MLP neurons of a small language model. Each row is named by its layer, matrix (gate and up: input weights; down: output weights) and neuron, and shows model dimensions 16-143. Each number is 128 + 32 x the weight over its row's rms, rounded and kept within 0 to 255. Numbers have three digits each. A neuron's up and down rows have the sign that makes its largest values positive.
After each neuron's rows, "fires in" lists the words (lower case) most often at its 100 highest values on Wikipedia text that the model never trained on. A number after a token or word is its count.

L7.gate258:140136116114170085122115173141127094169131148136176127097105098166172153131090179150168117154036104187055129099123129105121153114181175098079138172150114107097106073146133156083169173128132104126085140085161080159105149133112092148095166118098120110152023186107151126119127137170131101179145133088156126079126084110090145203106069110163160157147113126089098109177121150139139125099082
L7.up258:132107152122095097135116110121125170104150165094167114153086148149119151148128171121164092127083127158213148100143068178140132134143100127119123120159154106159151110133136112152107091143152120078160120096156102130158174101159185145185158124104140133161100105141140172145168109186099131143168126132072108128123146164098125183049070099133207121078145055124093173105146168109120182106092
L7.down258:166135139137101110138137109082169185116173160104161122099147090093138136141147041130059128170139170137129028150113185154163084137213088117089060164150145139100108141129100161040137082129150150153131108094175083155081092172124131127081138170128187167136164107095128111133109112080156100171069164141098154120105086111099119131115103188086090122137101150110114138076116113132154174142117
fires in: "design" 20, "united" 15, "original" 10, "higher" 7, "signed" 7

L11.gate33:107137169150098154148150105146106112124128081151108127112148117141173142144117153112161143156122104147231127120147118093081147143104097181126098134131098130154117122172138134127115152115112071110113027099210149120145212087143106105166163105122177122187113146144142135169109115123085138186163104145116108143123145114161074114091162215143129106145129098155095146119151164147121075113190
L11.up33:154174165140176095172126105167108138132093102112158094157110133038126054175125182108110119149139121111204120125132125065111175101162050091194067152115137104082121098110072158105077105148084162125084113159162175113129143099125109057170137109140164155155114081137154114063092100099134130121170105139103114149168143131136068168164121126125094099198123132154137154110128129079097103167150
L11.down33:164157163143152053148097114111160119099125094120159064135136063062090080080126173175120183136117116124158136117128086105102117179093113096134069167127143138098108042077169179134173148101151121093153154124130137151153125106117085129133184107127132099129131102161105163098132098115145121119131144075131126130135145113135105102094138140156161102199135158127123127179147147158132107075051
fires in: "has" 20, "have" 20, "was" 10, "is" 8, "s" 5

L12.gate185:105113148150117114129169107157102173146141174169134094172133094032104088145108113029164089132169129140133127106128078110134160158091098160092166109109117088079129122145096121141065160118128182194163114081086114125199089076090142107130073108115114140181168095156187146124158131192101166111086171132127157103085162142136085088154173145101168155159115122118125132102133123161137099067151
L12.up185:155147120098130097129128162127094125113100088142156140105133118137124138082133123176100078137095117126123134136090107123086108092159137150197099110139122159194196134084161103149098071088139116161140137120159116142113101077105127096087168138108087136226049077124123124099124171132087094147129133124133091121142160125050103158122125085163079149175156119109123106103120134165106157110148
L12.down185:144144161161112114148086160121129106164155080146147097131185122124145111092181158166128133125129149144101164135097140148149128193085109144151099122153135150152096095142098149186120175109068183153108195131108150141142188096156097104121132160179088102100127166114108133108142155097142106153171155133161136110105067124067121177166135208149135190158173106130118144149072086156119125139158
fires in: "had" 58, "has" 13, "having" 5

L6.gate15:099127142120122125108155157140122138127151189157141129149171101094082162167132155103171129098136097201098141124196124153107142145142177052166101085089168189127101154143113098135149133125183116146130154120095119126134153114151100126092106142097122090096071126093188149126145155118137122144128090081125101066182150077149215100161127073108107156078126133165114187112142086111194132150132
L6.up15:144139159147129097109099089149120117125133167151090128178144161123144134129126068149068147175047069138102182075119067112095136107150126107109101121113193088128141120138131144104146139125148129141212107163150107130134088101073122070205118137132158147101116187043133126131090142116132125090107126144104170094138190106171164124132080119133141126140139134148175074039181148125116124133112
L6.down15:116085099111133151058160142174135157084143142181135159115168109118096198108174123109143123121108144159183182134085143099158141165132137204162141132140100096161092187119095168205103091117086109180132194180131057095105075121139134199172130135156086164180163084104092052124143113140130094110161127112068084072145162106154129165158126147129192163138121173159072154120135072129164143138173
fires in: "three" 20, "several" 17, "four" 16, "only" 9, "third" 7, "last" 5

L17.gate359:118137104120146094156163139102146116143125099100122182139156176145103085115109130207142109125083113149107137076162079117147177139138095131148097094102158156101123130127146122133165146113172101105131207090122149124159177124164137183123161105121130098076149139136088082106121184077122120205103113114101113179127087121165134146136138174178109128091187149183078140132083165145072084141172
L17.up359:122123162125195116140163160153192137159196123138119110124118184115141146132157102097147034134148173085119110127166108149077096125166108083133120118171138131164148152113164095138069065128222143123134135108162129097162206126175179074106174165125135131126148162163153096131167136166150113154086121156109183121148134155134095092144145165130108142193140103042162162179128119078132160109102
L17.down359:127137128093149117118098074141170125191174140128103171121115080105089121132120086189187098186101073156174109114165124119141133132151093179148093149114121175111080195121176149137113155141165110127141124134127140099153098103146094160087126133130118102112100181128077067104136131109084129164123157131123157104151088135169117103049163178195129099107159094158183073104211160126116133125091
fires in: "states" 30, "democratic" 11, "government" 8, "administration" 4, "democrats" 4, "democrat" 4

L17.gate298:156178066101136164131083121090118125125148083119126133121164089106158126133141142088177075081176130151142069126143136144189189116109110135125180143104072119145131084160121163169176128105164123102121196111164099114129139083138070179158125097143097112172135106153131121128103101114199139135122096057089154119142143131112109146151142102117118074193076102199079152124109177114107161110110
L17.up298:120126175075128107121184118127129147147148124066122173107111147102112153115074107098102161122051131134138136100161134109101175132069179161106172116060146072102146160130099126118107136134113186155110110165155110152100104088143183064135117117137162148130103136142197107109089159103085133157103162105155171098103168111088101054156094100123148123097119142133132138105206108155126113113160
L17.down298:157083089138132107180134073176123132096062144093219134145090183117140109101119172067181167132063148094089101044210124142158083136098129193113109115110137088123094124186102116125065121104174111195103180093132129118147107109098170057112147161148106168121134125123118105179122123139172088157099105144156121124153116120163139108110118117103167162085177164123152181175158141132112147087165
fires in: "than" 16, "this" 16, "three" 10, "third" 10, "through" 9, "throughout" 4

L17.gate366:138155154109098060163168160127115129092075115121105134146211068145122142122118120134163100120190163191127067128131098083096180115146146148110124100138117116124130074132131108138087158083101105093087104126158115108086131135170153102138123109092116189181077142149135052132174065082124157179124105160102143134175126116107174139100117126080109135138149100150108145156154145150114158095162
L17.up366:165146141094128089068204166140099155144068164138097129221157145172133142175055162121141152144118148148125145164103130072106180129144102167138171147142118162078144149172169157171130155137161156089140090094136091148194143095134125149112112107179131037096071087135086148199117106113116115084137144152123127124070110105128139139115106135125124164103156151095065132134140113138073148135131
L17.down366:087141136131136140157205101127127183198109178144183128109146151167101092082125144173152142096173159170122128087121148091115130154126139109116124195135091191116142126123094127082163080150082137113093163078081163120063120139119149118182121068125107115190155143133067106128172152118152157149137131177136124154150166127109108110083115111132196126152120108113127087115129123102139196152146
fires in: "october" 23, "april" 19, "february" 7, "v" 5, "vs" 5

L4.gate198:088119158132113185106136107121102132119073129076135175124094151078186081122118131116091162107100109189121137138134152112141129145113150175181141112149105083081135149107149169152109167121166081172130131089145115139099130160108090163204102157128162100159100116098086141103104115153115159131131097075172110084165171158097126151173090158120141201111103126173113127105179172049172149121106
L4.up198:137065110148138211172135122094085126148085138111114114127183145101134126136170117130134125102132154149080095161109103157147143131152102115189173099085130146128149166121132131104110115106165117166145124118137100179145177116168094122170135110135120148160141103111128137177140169183062141116112081150167038108155162181136159121113080096160073119125135114157138066083150125101096112132097
L4.down198:115123133130094196148062059138102138138123166092103147155153069128131075175096089122178093122120168100170129236103111114139147141042065201165139181087120132068107168122097132130158166093151121153124115111187142115154134148178160153145104130156120080179166133081148122173112116155129164068146143115151153098157105146148134112146127106132175121155128090152125072131202095150143179094112
fires in: "been" 39, "being" 20, "not" 19, "is" 6

L14.gate55:182156153125178139121090156097203113118148137109129144145074105116130119080128121067123180153157137151091134132138154137111126142143090146149218172142180129188133131167061113098087194140123148137115071155110094082133119143156186157165132105081125140127108130153139219153108159107054175118114113130148113127112058141102191117135123156125129088146089121184129194161060127138107130077085
L14.up55:106130126173139126102094159116108172098151081139155142135167108100099159157155113088084107069145098089172086163108150140169109103126139142145162141172175086159075125142122136062098117157115164102148093100058068081197081097141145157130137083086111100148168128167099137133156123045099154154131103135094136119111099072126151071178091164114098098060137132161113139086111173159102152181083
L14.down55:175147141164161138156087159127119192111112116135112118145106134129117093098123142111131158187164108175142088134119143113101111092078117193154115211154100164190105105136084087104159121113103150137107107152141091142189118118126130144198125121190089120185209166105129146097103104146135155113144130136129120069132135106095108143042115122144092117151131169081100140089147150133135154180072
fires in: "for" 14, "in" 12, "with" 8, "class" 6, "expressway" 6, "as" 5

L11.gate17:164122117070142146087133143134118094153098168105191127151152124151163098112085141132164104143082169158111155150102092129142180172114153120091112102106104066101081082138118135170099121201120132155152093171176071128164122146118110088153128133140155157151104124130106123138066069205089207154119141124114117151132160122144143112093079095123091133130150125100071082126120157122066147068097
L11.up17:118118151085165092126143107158126080112119123163166135070113107178134159142114092157092130146150113127108052136120122103167064089180087156108115180100076096156093134170186100165070159217181135107159164128110096167165159071095184196148163125094158175151127116122136099076160163105108133157134109122159138097148156139152090154099106100115182128176121112179131151150127160135122132111162
L11.down17:043123174126110105143162141075101167155107179173126130126137094133156120130127086134109098146115107148093154141158155111123144161211183120101146129111096157146110132177131129157132129064145160129129171113163101082147142157144116136149184145162134154149144070203093075129174121119125168164157091054093168120107117148126095107094122131213177140154117105149161144093139082104100131153124
fires in: "is" 31, "had" 16, "was" 9, "remained" 5

L7.gate153:132148119150136114100164092158129094109052135103064116138115132147124135142087126187127101123122054102127044203148135117154121127108134108098127152104128147117078139137090137129114177125150167133175087130087113166105143069106108110204142143106177151094087138098146112211121125130167125118170137154137102118131095128076131175164111174147158129124135113138124184100105085064114119088153
L7.up153:140117191162138129180091126103144129142171144075089133104111116154129086117091079135142107125120151125163157131139112094087110178063138141114192134151135130107120109152125172117148072170126140168171138117145080150095095123150106134140151127126145121141151164113081089066106165126136177065104134121088130111141117092155139065153158175173078165111133123125118169134124168138129145107176
L7.down153:210138230154123096088098122090125153114161165117138134152101132145121144063147072126141125151083133132105157132163091138090160160068127127138186135134125114161134094140133123141060113157123147171141157088101068103119110100140113094196107136153150124128151109105132129157119077115105157091131144146109130094097113095150133116150083127121176158139083148142096125198097155091126137060134
fires in: "medal" 26, "media" 9, "mediterranean" 8, "medical" 8

L4.gate437:129137141078123142065154109151097171129153100090181116157078139125130186113147161138098136117183154138070129159146179116121186132149095156126122131082122150139162141095114173146110176197144048131093133093127107114099134182123095092159151133156170112095151127172110132155114097128177093070111131114182090092083146096138101117167163136092123106096102156142159166153108126106125141103109
L4.up437:206142138074101141105092127138108172046196117154138092127114081123142159125116135079159156126113133118129127138095210122127205166148139120180117111127160135100136122096136121170092198153144122158154124112174133119129148141143112107188151068139167121136178121112113161102153108166184092098128214100165127085102107125104091146130138119105102127173170124137153143155167200178183153165107
L4.down437:088083176093174151123118160137131153111081091105109109083132097169079176150113197118114106133176128110149119098139137132161127127064130127113129142157135125086096105147130093129167153097167128081097074126112130133132103067194086124177144133144126118074143099146141128126142154154122111133187173133094230172099056111092111161055123123165086165162145135102143152200139103069136095143109
fires in: "became" 27, "december" 22, "become" 10, "because" 9, "kingdom" 5

L14.gate200:108097139151122138146138144099124109147067168149065114121134100142087083148089150142135190217156091124155126161126191097083099071116147080132130197117168141162149083158095087095056209097084168108173127132100128162162119176115114079179117092117124130125126089186160141127148140126162157123149096177123085130136073085125167131102149085111071115115131132187140155115132132141085121151132
L14.up200:201149156092116130105116102167128135172071127093088094067147150138129141104160135094126191080170078147180121142075103152120129124097172162151166101155168072183154207135183120126101168158130137115128111111147129150180129146148116159194112163126124114112132064121128095122132157104170216112118129158190136140140122140082115056087147065089144137114117165081146103153159112099131147142081
L14.down200:122102096127137110077105109122164082180130112147138148113137076061135102160095112097087104116126090116143126082130105126177102095062132117160154174123112151133171178142109134158106136149094134159105151145134143088168176164150128131124133138134175143135161130177116093111175162069166108091113115121099114169063132044036122046110064137133161106168153102088137105142167137101168212113127
fires in: "as" 48, "considered" 8

L17.gate334:130125147075096179223111117110090056113113124111107150108130121159178145110143164140152126119088106110128089170116127190056137095158166071093113185060089120084118066149088127101152061072068121136122117097136123135116100137118133116126131084099092088197133138135145101186148149126183175166149155148146104084160121122170098146146171130160094078159105090091110127135058120111112143154114
L17.up334:084152128059099129110156090100067086126155180056071121171129170173161103111115171120099064119135134119117151140150128123097128098098089127090166116099144190139076036164134170097172164163113151117137085130184069097135182148058110142152091120141127082120141145136115141141136111144163157150148159149159111092099123090156127170176132168123103155134149171133135098118104137157085152131128
L17.down334:104131124156112144180134117166062143167121180098162099101186147181172151147136123158085097134158119138181100098140141183113134097133129173120131164084130121107155127128100135088112158056131195111127185182086113171090185099130103141135126103138121127102145126135111149202097127110121131075130159108111159118141149162125158085187132148174073151118102156163081140117135123139142145078162
fires in: "february" 21, "april" 20, "august" 13, "january" 10, "purchased" 4

L4.gate81:153101095145220128132155199110115136128191128111123110106094133162134120171116119139102076136152094080087176150057116178148140126073160141136094133096187144119139107076114131104110130119110108138141157137103111080103144060130144183125149200119100145104139201132165132143159099164162074102097152161122095148143109096082140122154115139092171130091163085126216112165134042157166132138123
L4.up81:205092085125179150163104146106097144151091096109112107146089123134142133138134119126145119150097137112136139096146171089161078184148177098131117144152140090139180088132135128081141160108138088104105125120114122141139160138169112250119088188109084155152159108139127164160107151162152126087083177127112131125156072096156155098146104124127135107135193078072137095187156032136119151117154
L4.down81:133120044183169140101123173125124113194134127164152068094099103179137115163094126096137110157136177114091132138107194131139104148079120155113150106112091115140184133118120116108170121094137097112059147144115151152177123135156124136210146112126155151175135193108142156166107140168139139083138204107176108168094089117104177123135098138100139175158167142125207091141123114220120130124159
fires in: "which" 41, "who" 25, "while" 19, "whom" 7

L3.gate15:102168161174127128132168111139149133107087158153144105140126139126180119151169146117200086120167128105057156120143106133123157084144140070203055093148098130147113134123154122115081089213126127131113166131119118126085059106061148101135115051148141145079146105112153137156098177094179151094095145183145168084180128154099167071133146150169077146131079216125120147131150099173157120148117
L3.up15:124119144088147203088160151185118086126099134146101183129079039044164116113200111092148175129169134191166124116126095125152172147136115115158140121160180151119136155144133104126137143085132088154111123187157121134074143124084180143130156108172144114126158091125086092161167115110161116118149179145145113114075110093037091134123132113149141122155156138097151113127125097122099124088148
L3.down15:204109093096151119100059096098167199140151083122111099120139161136125116054143174115152208109105143181089082114150196184125131099090070126167178108066108119127138164112143111082118116096217091070096164124111100108185099106079109105102151095157161108119160084108115126157060081137143139090116138128142135130189080130117145125091045102139147125180144082076099141146105151156158133159120
fires in: "they" 38, "would" 9, "held" 9, "street" 5

L4.gate217:115081135122173130160134142155199104090135118138119148131124078155127074111154145109154084116111147118105076106139133169138156109072196138161135118075174156102129138142075156123114119087123090118124143070158136126173129105142180232151217108100114116068127136147129090189071113124157142111147103119168103107116119111077148184157102079072186106138073086167165118166087161105215174157057
L4.up217:162181167123147165179152095138107101126127125094121140158150145108122142141093096142210139163189154153054154083146133091140085085135126173102069146156098175128135184121146127118174104113144128159105121087143135114156201098058103133111112091095175129105082147120145064066102098153130155127100105112162104145115128128156149094111194088082090163152155108164139085173126108139088143198150
L4.down217:138078080168190146146092107120159143141105136130136177123091086140175106148122155182113137107126118104133141123122128116087179207166147146127127091125128169113072084101165152188123137160118083151159140225097074118109182158190141112159121053119110152098140122152110165118148124102144118134126141136102107173105150144149131101125112182141120129117174150052097136141161057153151091173145
fires in: "both" 13, "white" 12, "while" 10, "walter" 6, "who" 6, "did" 5

L15.gate6:102074113201146141144106179143140132116112092123101144124108066122144191144163173103105148081156130141170141133100155164194072099141137111125175107132106116101090070108107105114063141125102183168162112092139141110143140125153138167123082108147129139152148148127149163140174134155108103118113088113126095102130111148091109170145101090095126094071135142131184131146104212175113169144150
L15.up6:128151099135180091118123110110121108089156121129141125178100104144135157133174162139146117055149054092151124184107129118036107128170145161150154158127109166078079151133139175088125143182120126138172111145133134121155088090127142144127130125131127069081101180162157143150114119217146109076120123058166154072127117162094112132174163143121115140117107128139120118134113146164094134132111
L15.down6:149106106146170125158141134157238119134172131114139129102102169078140129048185123121170142101109103115179194113067221120171164132107158159141188108115057121114154138093181137166164138130029176079159126150139170153103123120128124144155068105083181127146146130200182180104138118110107149130078154133063108116105139186180145169135137130136120155161127121098129097145125105144126170180108
fires in: "three" 21, "between" 16, "those" 8, "on" 7, "time" 6, "one" 6

L8.gate256:120128068117086165143104106148132137145101124231102057180061113093180142093184139140098149165114097144085139140167106149159127125215108115134153115134145138124120095128098132123129177079118122161108109137076134143099104147125121135169172090183164143092079106144109151163145129127066065154094102111163135154156066156093173129100097131129111087119089173121170130094101071153135165130118
L8.up256:095089108086158082156116120119167112112178078174144100170116110092106108122137113123151154139170080117153140098187103159159100124137163136123104126122175110081081124114164156177157117124113119106149096136153096116100188075126090172105081147130132138109167106158162101157096080176166106198089192128099147141069140110142172136214097148129092085085141115094110045085103131134117151131100
L8.down256:123153109174144155126128089137129202149101115155160141174100184165129107135181159114151156175130078171125119238107143104141096175063144104090154164113149119123097146119110134155107115127118126197102107155110125097154089109102092179148075138131121087137165139084140119110134158135140109098115072102174135161090114105093155137159131112083117129133173125097153100131097176135096161111114
fires in: "on" 32, "however" 17, "one" 13, "how" 11, "only" 11, "howl" 6

L11.gate11:164145199141121095122165131135148199181109152155143178119132147131056152124131155158092114113152113119103114114125141157169200158115074105051193103152075139160082029131096092143136164081086127112092128167093135132136115157171146098104178151154079154092049141152084181148142157119130139130093081122094093127163108082141141136092149212084131088170150152093120133134171126108078105155097
L11.up11:134075152062110123044172160099099086137128118136124148193179109150111094146174109137109125150105059161129083169076164111163158114129060162122156142138117114134130075117134112128197097090129131107179143152146119158132139081044160083166069138113085150156147185100152131159165179060142116095154152149133119099073108111125155129175148129135087197155162119109122131134116086098144116111146
L11.down11:107100150083153123120211120120116105126132134131214126115099144136141178040105133107153153080086119155110164105157111123131119167133090107098199130079127133174135064135127141138173132117164099099128070136159101132111161110114143094151085089066160191139074164185149123141092136127142122096075133103143121139170126085191166103177164151176245143152076163118132211152152182131096110138082
fires in: "during" 25, "may" 13, "december" 9, "june" 8, "november" 8, "april" 6

L16.gate344:090071136155178077130139101139179133143147202131128168097150136130124141137196134144116155093111150137189204117117112115144142133108114163142133166137124148072134154119112179080133088132171130085167110092134114049121141131130063160165060171066104171159100148132110215122110140188097146133105154158116157110148098138119183149120147058128131101150169134123154111101168155105092106065165
L16.up344:142153146095119140162160148135155142105114113134136118102088083042170059088150149124125125139096157077131050150187143127079162165124163145139134133147122122143198159141130150092063160160243131165154111124135105121153158173123142100183143128152110182123095125099133174196110044113150179170112154133108207109167139127092151157102136148055107122157135117109196101140165136064072079120170
L16.down344:061169131145125121125166135161123106095132109064075183172151173149093180069157131130110140088165140128146148180142146100099162165123159144095102146138123117119094117130099083129121058071185097088102147195164143081143116068108179092085111134147161101099108125106123136117125091162083113204123107100130078106152113139114081114156145101138165159103122080154132147105141145102120089151102
fires in: "he" 27, "who" 18, "release" 6, "it" 6, "was" 4

L7.gate286:119130130129155120143080146150117097132096138124129157165174117121152070172117120093152191094157083144190105094157155146115122109158161162157116128143104123162130153140089162094077167103100156032136114147149161174122092124153135218174129107093182150152175109138088073067130161128154124106162131122108103162106143126052093162098125118174101085173063159170141106100110190174126123146180
L7.up286:142135118134130147084142162188130103130177105075139078086131141101150088141118152104101166120135139086159117126167184100133119081144157134100115150161091113175164126155122161081122143098125100100134127122047125129080138129159097160113134078111129165071192098063145128107079170062097144162159100107139134100165064146179155118127188089172157089191154107160143118141085105148122134130175
L7.down286:097102152175086163149149104115117189083097121184098132155169130155082170145167122138107106129086086129217159136138135085105100117137153145145148091162137079063136101102123140155107187051090137151116118152173166090144163181141141115147116195180153149123144185138121188150102111149122076133093166068104138137102212162121112097170071119119137119145142148046092148147136116129135102135137
fires in: "or" 18, "as" 11, "metres" 8, "original" 7, "self" 4, "anion" 4

L16.gate237:106098113147153107105152156146164123157180148116144096111123136155135166158092174132129140158121161126145136109115123160172140111109140102115172086145114084102115152195129111106137080121118136170148108107135125116167126087103190083072069094128139130154128113092044155095089085098139161143146041178120117171104088151144130159150107120124064176104149094114111102077126136170149134151087
L16.up237:082123073152157129148131147106116140084109136163120127148113150106138096124119098138133118177126187141124137127143154137092120145189121084146151166175165113071085181056128122042117196142088121156144125129090130166100107188123102088121130174133164142152089146164120208106131111136096109161106143188111139119158185160097106119085097115149102115134064132125153105119118113173066142109146
L16.down237:109114173176149129133106089146143166101132126116126154120106157084166164080098069080134103161143117120152130129170120158073150119141101149129135165188098127108125107097121152173095190095161098130096147118035158176144106127134085148122084149105122113115146121110044090078138133106139127116104198105107180091188132124112142060140122160068108107152102127162153139161104119070078130152108
fires in: "and" 59, "new" 9

L3.gate296:128138095097094065205146152156142137122179196137139189099142137156155098140137128105131169137142167113082174137134165134142149137144134162147108123110142163143080163142090086147158130154118119021142156184128091145113168101127143118143172191099125120162121101156162098130115122159160116112157103103125131112174107155184092147130063149150122200084110145084153174090197136134162123134159
L3.up296:074144093197091111135162103115085154070137089150110183107094160148203117167110104148132187121165101104068133128145116142104127120122083133144157142086125168118096165131085142160134108159138173132177163123204162136136146068157149098164123105101124113159162108153162112135170186091154182137131180147108158111128156178189169123148089161095176151135080158185137111136083098184102162140093
L3.down296:099136109134100115153158125109154112172066094130078116083165134154093130158159177114133089153174189097130141156085130214059163106117083109114058124084087190123047045122147151136132142124146105162084129218119112099119102113119140060122082117159123139175116100112079119114140122116186114154135154180106149097138087112175183146114133170104114091145065124123148144154155134138065096142137
fires in: "it" 18, "four" 12, "following" 11, "followed" 5, "its" 5

L4.gate155:083143151168113057135140112154084157164111119116104160158196103117118141149118122170101066095204077076104095143147166118144088183120122085157117162101165087072119149148060073130112119162085075180185105076085115151094161115126139138130123185144090106102085121153147167136081118126100119167111153155105145137096119145112117095167144126135126103094135101087105057099122045064116140183209
L4.up155:152102149116120132137151142140106157122152120131086153143071125082100147122085074093120161054122138108106137143123127119115115100135169092113099152100156088081146075126109106135222131113118121176085088166076138139108213111131083153174143150129119101099115174124117152085172157052124188129111095151139179178165139106152171111108116171148115104106138135088161130157112135100093118147171
L4.down155:141118128060101142106171102129109144139154122117077211094150134127114128123115074096087124113131099100113134111110187095127157080119148118163182093166090164152142100152120153091111092163140102111085107075139205109209131125099165131150153120121148116111127142123104137117130135146126160130076137186101159121164162084179191076148160131164206107111172155098103068202100124112163108107102
fires in: "her" 61, "his" 18, "government" 5, "raised" 4

L16.gate217:122157116107069163183153095113093165113149185086156150130115168100118033164121129172146159106131110096101163110184160140163120110139088142095171111111129081207136130156090176075114128146144158094171093127153163082116151156154191069146149130098105148157119162132086117067128162141090184161169118123089155085140152102115123144114151091133105100169149098093092129115191147131133151183128
L16.up217:129165138087140122127138181144108179070176087137144152155083139101164143144149050129141132135206107110132161108083078114174135151151084072104124054207111086102078137080132052149071101147140150129099173168098109111149100145106150102121183109112116195183125144141146089123136175057150147182120144117173128150113081152180176142092145095152105084119107145145105132107139117134122107088165
L16.down217:072218158139103097142187110089135094108090120072145169135072141129115116106128205124080083098143096142144076097122176084102156085145098141081104142115152102127118087096099142155149125091140158197188127115143113105136119135096171127144167130211116061096107125131159138127134173160093190123161162138171162108127089120104128139113170124123106152131089159122170144110109107079196086162088
fires in: "february" 19, "august" 13, "june" 12, "july" 12, "april" 12, "may" 11

L6.gate321:080137137124121196148115142150096093141131158136140117145179147121129142138146116093078103073139162127094135103156117119144104148163161081103177140158124052093124069123072190142092136094193096150124155171090119154118146092105078193135085108101164144125126121133155126087101116088162137141158183173128092167147065121169134155116134157115161141141142147115140111180112154120145152134121
L6.up321:093155093125132146136104152133048067165136135167108147143156167115120155170174163146127097147070105153142082127141176130083086136103159134093113112134111072101119173137117125139105120101162106132055147154203114094171142127187141056082114138151150123178193103092129152099108122120127118091085164082120143136153133094101192151075134148099104185157111169111082151126088138090098153125178
L6.down321:120150104132119173116122061094123138095092119117065120100173072116152123128050205115136107123153137100092179102150083116099158093100093103123160114104077128140094123067078114110111195154156155131120135140114135135131076128097129154129159150152122126150142126135144120142068105064124149135159130128185165194156099199122059119158044116146167174132146125083145111114164119162137087194123
fires in: "australia" 13, "australian" 11, "including" 11, "included" 9, "english" 6, "include" 5

L3.gate354:142170107113112119146139157132141098162104124131093162081163189121103170122093108079087136116101113093152122154105172100099109176083106205091123101131133050135137161140153091158151179139126149135138182124116158167166179067181094093112142121114063093077116095155115128133088163111142173130144088118125142131175147099063117046167091136113143155095139146082147125150133181144131134146159
L3.up354:110154169099096116181106162138100095159103150109121210172181153122098100166072127089144164105112112088146126089166151073116105085107108118130143105122164118143103116141124111149174150129102137143150172089090160115129168097114117094139098132144120118125116123095103092197098119084185162171129083167186173146160082119115175195143073151122112146122119148071147124108124124131130135143143
L3.down354:138117085127066105135133179079187106144103119096111117190154145171138141072170102116143148138108154145128150119166098121156103082092076150134055139175084166162126104114160168185108143169188179095166110144127119139116113096110074128121142107153157052183126158140162164104115139095147105193111106185128161122123180131152125181077163125156137124098103100195204075134144135138132147133116
fires in: "in" 44, "it" 10, "town" 5

L11.gate285:139123143096160090141142166123129136171115118155192106149151096138167129095186172106159112104145153188140120144100089113040159103170132170163136112131110095070149100118183130144093165157169117176163152109138083111137205148164087116159110148080131141163137122091073097139120125122108147123080162136111124138157163100070118089149171143096138100224134133226092101108128145079078203167097
L11.up285:131108111162151177125103140112123078171136150104115138041128157117185143150094164124121118102123113051163140108125154163159162120123183172118123176103100085101123155105115074152098186058110124150118139058112141158171123153058129157122156132136082099176157135128126113108111104112126155113151114104097096092146095125093096141127091130114115130127073238148122063179120205153079097091165
L11.down285:124139200092125137170050061102135066110106153110143144146148136153129145128127094168170138140168130147158086141047041117128179175105104158221131163137126114085113126157134080125119155120152177154123159036127183179162097126064148083131118131173174169163104123116146108128105125131118211099133125143175126087173135177130077134154145180144183118196087121175138077122108132121108124146144
fires in: "was" 26, "being" 20, "is" 7, "later" 6, "be" 4

L2.gate67:096201157190165123118141088102129083104203162064113168144108162153114104182140104051161145116218187090189126128111157171136085149107108094034120154141143129064155139102105167144071103130122150128099123122160097046149109139065120112121128126134110143138115174093158180147114124125129203104126096121171071164210108105148127152151142111155103153132105144135097130084079115131100119164139
L2.up67:153173161177066178065145053141178125109117120106139088108103113130164158105089148110096189164156139115096173099084094110186093109130095119143108071127100157073183146218140087167146058143124211127166172114109207141127110176125170160171137156122130111127132057122164129113108148109149130110127078130159114120175172146079160136159106121131074128127139211127064116161123114122167177131151
L2.down67:105138138154176161152108072111094098088115154083110155167130176170152102127145106165115140136209177175143184166132132140141121152085139094062163070147133152092141084120143119185077148114117119163165174144174182143119098168056098138129209110117099124136150162083175119165133116125097217153138054145093139134128105117115143144104159096133098117146058168153076135116103123092159142114123
fires in: "had" 15, "have" 13, "director" 10, "has" 7, "fire" 5, "directed" 4

L10.gate95:098134108112182146112117110105074150154148100163039135053134138093128110090148077108104167138100115104082120089179095120099104180133134191059152175102097083094087143111127099147117156109046118167161174069171157154152176177119173136129124144158130138132110155171096181207115089128125191141045164179134050138154138145103098102167098099143160087112115126131116068123107123085096097135100
L10.up95:161191116149096160093092189065123129092078069103138068128153166094111161107151160107091112139111149128148123121159111109099131094147113126139154071142128155119114137106114132171090182131137157095187128116114103173130160167146127172194056146120154145102125111127124146164128138155112152126140145198116113159176112145097162137168101128125123136119100127139131129130076066199077214151108
L10.down95:123186152150166131119083094169138164165155091067106138152129070167123123092148180149141113138130111130154156186127148134151169172154108173087184142141136135127077105114141073006105101136107134153106104174099085091116134151127133122140120128166160141128180161075194155102156078154124147137137126104148136060109151058112147157138142124133182125126165127107082128135123168136170103108120
fires in: "has" 43, "have" 30, "ve" 8, "having" 7

L7.gate382:190116182098119139067093107150115087121192134142154161154087151147141154127118111113131131114144136160154073123142166128105124142055145153147132149054150113100113208106125084154138138121136155121135094132091115102144096142115186126112138085149088153155143136137110091100119082128091134208111120116164118158130167164079092027090081068121108123134154135129121158149113111109075131132150
L7.up382:115125143139160167096163175092046157108139191091113125100125142134142151077115148110149167104174158140096112104153125163102145126148098095153145111153107146103156117039122206141113182157117161127144114129167163126106101160130119114189159131154116107081067118095160143078186164166126147136165152103152128131124096099122106160117141157130140144108171122086158130178099171086150165192082
L7.down382:123124125093121182109139143082193083119177171135124160120156136098088157157110210118084149151114123166103119139150138152155164116152070098159108135155127084172180175087131105140098095160129074119153153145098119168153097142109140094107096169180182102137160155125141104103082169077142129118183174179138111120060111137090106140107108103175154145130105120109148119108210120148131110173094
fires in: "states" 20, "australia" 11, "sweden" 10, "world" 8, "as" 6, "hungary" 5